Weights of a small transformer language model.
Size: width 192, 3 heads of 64 (1 for keys and values).
Architecture: RMSNorm before each block, no biases in attention or MLP, untied embeddings, normalized queries and keys.
MLP neurons of a small language model. Each row is named by its layer, matrix (gate and up: input weights) and neuron, and shows model dimensions 0-127. Each number is 500 + 50 x the weight over its row's rms, rounded and kept within 0 to 999. Numbers have three digits each. A neuron's up and down rows have the sign that makes its largest values positive.
After each neuron's rows, "fires after" lists the tokens most often just before its 100 highest values on Wikipedia text that the model never trained on.

L4.gate207:522439498570474507492448421585533505517470433522448462560455499484480549519539481454425543492455524457450546590459511471470561542527407537508492452502489468564476370510497492444491468561562502559529510475487415492457453548457538475536470516506489516491443532512435575500518438528430631539450500615470509500476542469551391467555611465401443514497507579547442484610405426478454532462525
L4.up207:561589537547481498517468492416486520433556442532542502398543545507509567518519493512551448542504537502575527461562549482536523534513463461521451525503531473478507550524553451523511511502467537428512576566500524524429587503466533471530450518470429517506523440490460535502544414549502497587566577573567528513432559412567510508355589587539481513495475539454459433529471597502498548511439
fires after: ".", ")."

L15.gate445:537545520570508445579560501581469426515541483453462517450426547570577486511515470536474462496527573477504456557458461432490464482496474505529682574555454423465514515472453495450412478450494470552511542577480397513487429496517531534609545491511500515495617506471481490476450518493481596493485573503567459442479511454507429490503562476552536468461469524570544490533447387513486477525433
L15.up445:510454443472517529492510478501496520458493528507434535464583635414513500527411515529554377472454514480496469536530540527474622512513378500494508469472488556541493506439446480502509395589426456416514639515437459446470545485491469471507519548509481506517512494514506426490450576465561520453475506580499543532515493512537532490485493461503605530491498411502561458570580473536499435534533
fires after: ".", "\n", " The", "The"

L13.gate261:550471499472538417489528499487501453513512488447471486542453633517568333583618554598530562498377501589547586497458500469493487520547531540615539511575428552471528456618547520482541518520515440454551501580545510541524594494579574536488467544397449517448442525424455473502526578456555536475427448482471467505516494457498476464437413474507482522498404549500479520470461463495447501574557
L13.up261:611486508477539550581479500452461547528503483445441442444551503480482526508557519538471419600477516445508461528539520481530475572532378516529505545443445461520506515595489493441474487516504547486551550506554551486494502487490495495421526470544453568576515478438505485512437517508554486548523451516480538441507493445514529536405440443474576562516535423367511503534540550529404605469444
fires after: ".", "\n", " Re", "us"

L12.gate67:494490590489508596525497532503697567514513428526452493484471408507398570633470509602481449524510451523478491474491495438497515474515488493476537561439400548495447538494514518519577507411497516427497542438460625495480579471503425526443458558499410568599500638554563474500555538465476484484486518500524404511577422532434409417520468518524447521552481615485480516562505557498484533507461
L12.up67:440447454486411523504457475593506420550591481486514558455491461415504548407578507510466466543541462535562421597523568582452434492523490529479482531423480528529475436491530489559499453395457488640505422562417454408495496466439521503557439530512453554582451520509494506553537562460589491513573453588538458546547473465550483487576513538494520433450462482586487549542548508545558525490547
fires after: "\n", " |", "|---|---|---|---", ")", ";", "'"

L4.gate208:490421531501559516444460538548493565457433465436443547466594494511563506455515595491593518499545499522492500546524539547554431505527509515550500535495555478542545495356420607400480491440524426567598521506419436375505455497476408517459477513524469450507474521489563409408495532540404561462492438460479517487531383526471482440426418453450569526418465644468487555452497534487457574474487
L4.up208:438484554468453494593491453483593484494612399505503482465477443444536464435555536505582546551597463469517564472537443462417535583661562535554474483524525431517551478498505521447384466483468468544388467513514585489485522517546513622540473498512500521532523569507489499485529592511491449527530493527531518434482561464516452449526662422542516543494492450542530543490423481547531458451586
fires after: "\n", "|---|---|---|---", "In", " att"

L6.gate386:525483463502500537476593535518471388610434477419532510501474536538505546557507585537444540502500403481500489538444508486418575520514417549529482547464422537545606537528383499501443511433517486522511468521476536510578545500541585488437426479490452499451482513612563468413441557529486450556477453523478501602472510554486569483495517525553507531496495464565459592562490459488525566469460
L6.up386:590553594412604551623534526505597543491438524609535531421521577482534512558469528512502423533601472496514534552550566511457562466489476487405433540507481507516498557435532470588563455455465594462441427481562527470484455518469534483437560528616503501530512412503616508596402522517482511535503516560505447551476526460599486497488509489521428495547472437544389510541507544536543548516450
fires after: ".", " th", ":"

L7.gate169:485496521615530537511481503528501543486420498478481528494560510494526527506628503555512573578522514461563487483461537522494529546535554481502599581454423494541417594483430448481453549528587566526481571456481408487494471590498536508563390498514509419478440486507533526492613474473580501573391425529510533510523497486446451457585504447459528477441481432449388513581446484475520375532510
L7.up169:502496456544534431517452504451562490557418442374449466443546496460555452453534459468496445480559524550504572362375490428505523576513525496482439569445440500399595566563444473482465485583534507591450545486509534445545472505512494470555483526457510433483529505556490464591509396611555523494506494536434451476489469556519588495460465499475456418425483403562475455545485425462495481527470
fires after: " c", "\\", " sy", "g", "."

L9.gate306:483505521507452511517437439508529417572534444448458427426478469498461491452509569466460503546501535468499591549607506532440555489540514481417458574543508504465502546598523494634488493461567564609461480491471458412565425610504459553620546482452514480424531459430456468499496566506487541499524461541512484492413573539502514585552549446431531438417567426527563491489432513532509492496450
L9.up306:457532514516545510487482486467525459563538506447468526420511624433547525497435543534482449453440509530553460483559550504468517509450463473429452507423494564489542591489547480481529411458492531438461486541542542516510491648453436521576537488430564488436512479533504496442539587517404473500458492582640516394471558558446508518456502302591463465453537402456546393489506456522467532484445
fires after: "==", "===", ".", " ", " ==", " ==="

L4.gate215:519447531529469488562401488527520468594512511474563472559516474539411486578580520530528475575522531485480578447550440551483484448538489504508484610524472444495555447518429542533426454510567547542492481551372465469426523557530470630422459561516534497566532481572471402417389492544490530566513470546590462496481511608528449476457487526423536550562516450587484482499396551491485485537424
L4.up215:511508527559440502484499500493524392537507486429433450470437548526434434470538470563512598545540499535551540429547495543485584469635539474558564669525354365429496458526442572580466495581507465513561446477442481489487463481460473519556549511573509465546538564476465462499502498510591474494434570537430514603460566551521495514566496573506485467454541504597529544536528507587507448484459
fires after: "\n", "\n\n", "In", " \"", " | \"", " Jean"

L6.gate481:455501460469578500545577582528472519474471490572485570463574587521535458480407414429609481516630487530434498476591437501490423482484451577590533518607475542491451566478573426404458507486451477421451499544553500496477438504518486407646531542498511517487502624483550535486490435560521571528661495517468575518441547529450541388551455507557503504411512506516512471578481500485456493428499
L6.up481:489457466521510496502473574506408498415494513522515570510531560533492485500502484424557487502527402481579532551507476474438377509366511500444569578448540518478577530510485509566460469453570499412517474554455449529519454515525523479543501583553388452548480523462398454545547473473563482555512510466439515490467360536496452517570491459559458463518579463456614607542503515500482499447436
fires after: "1", " Law"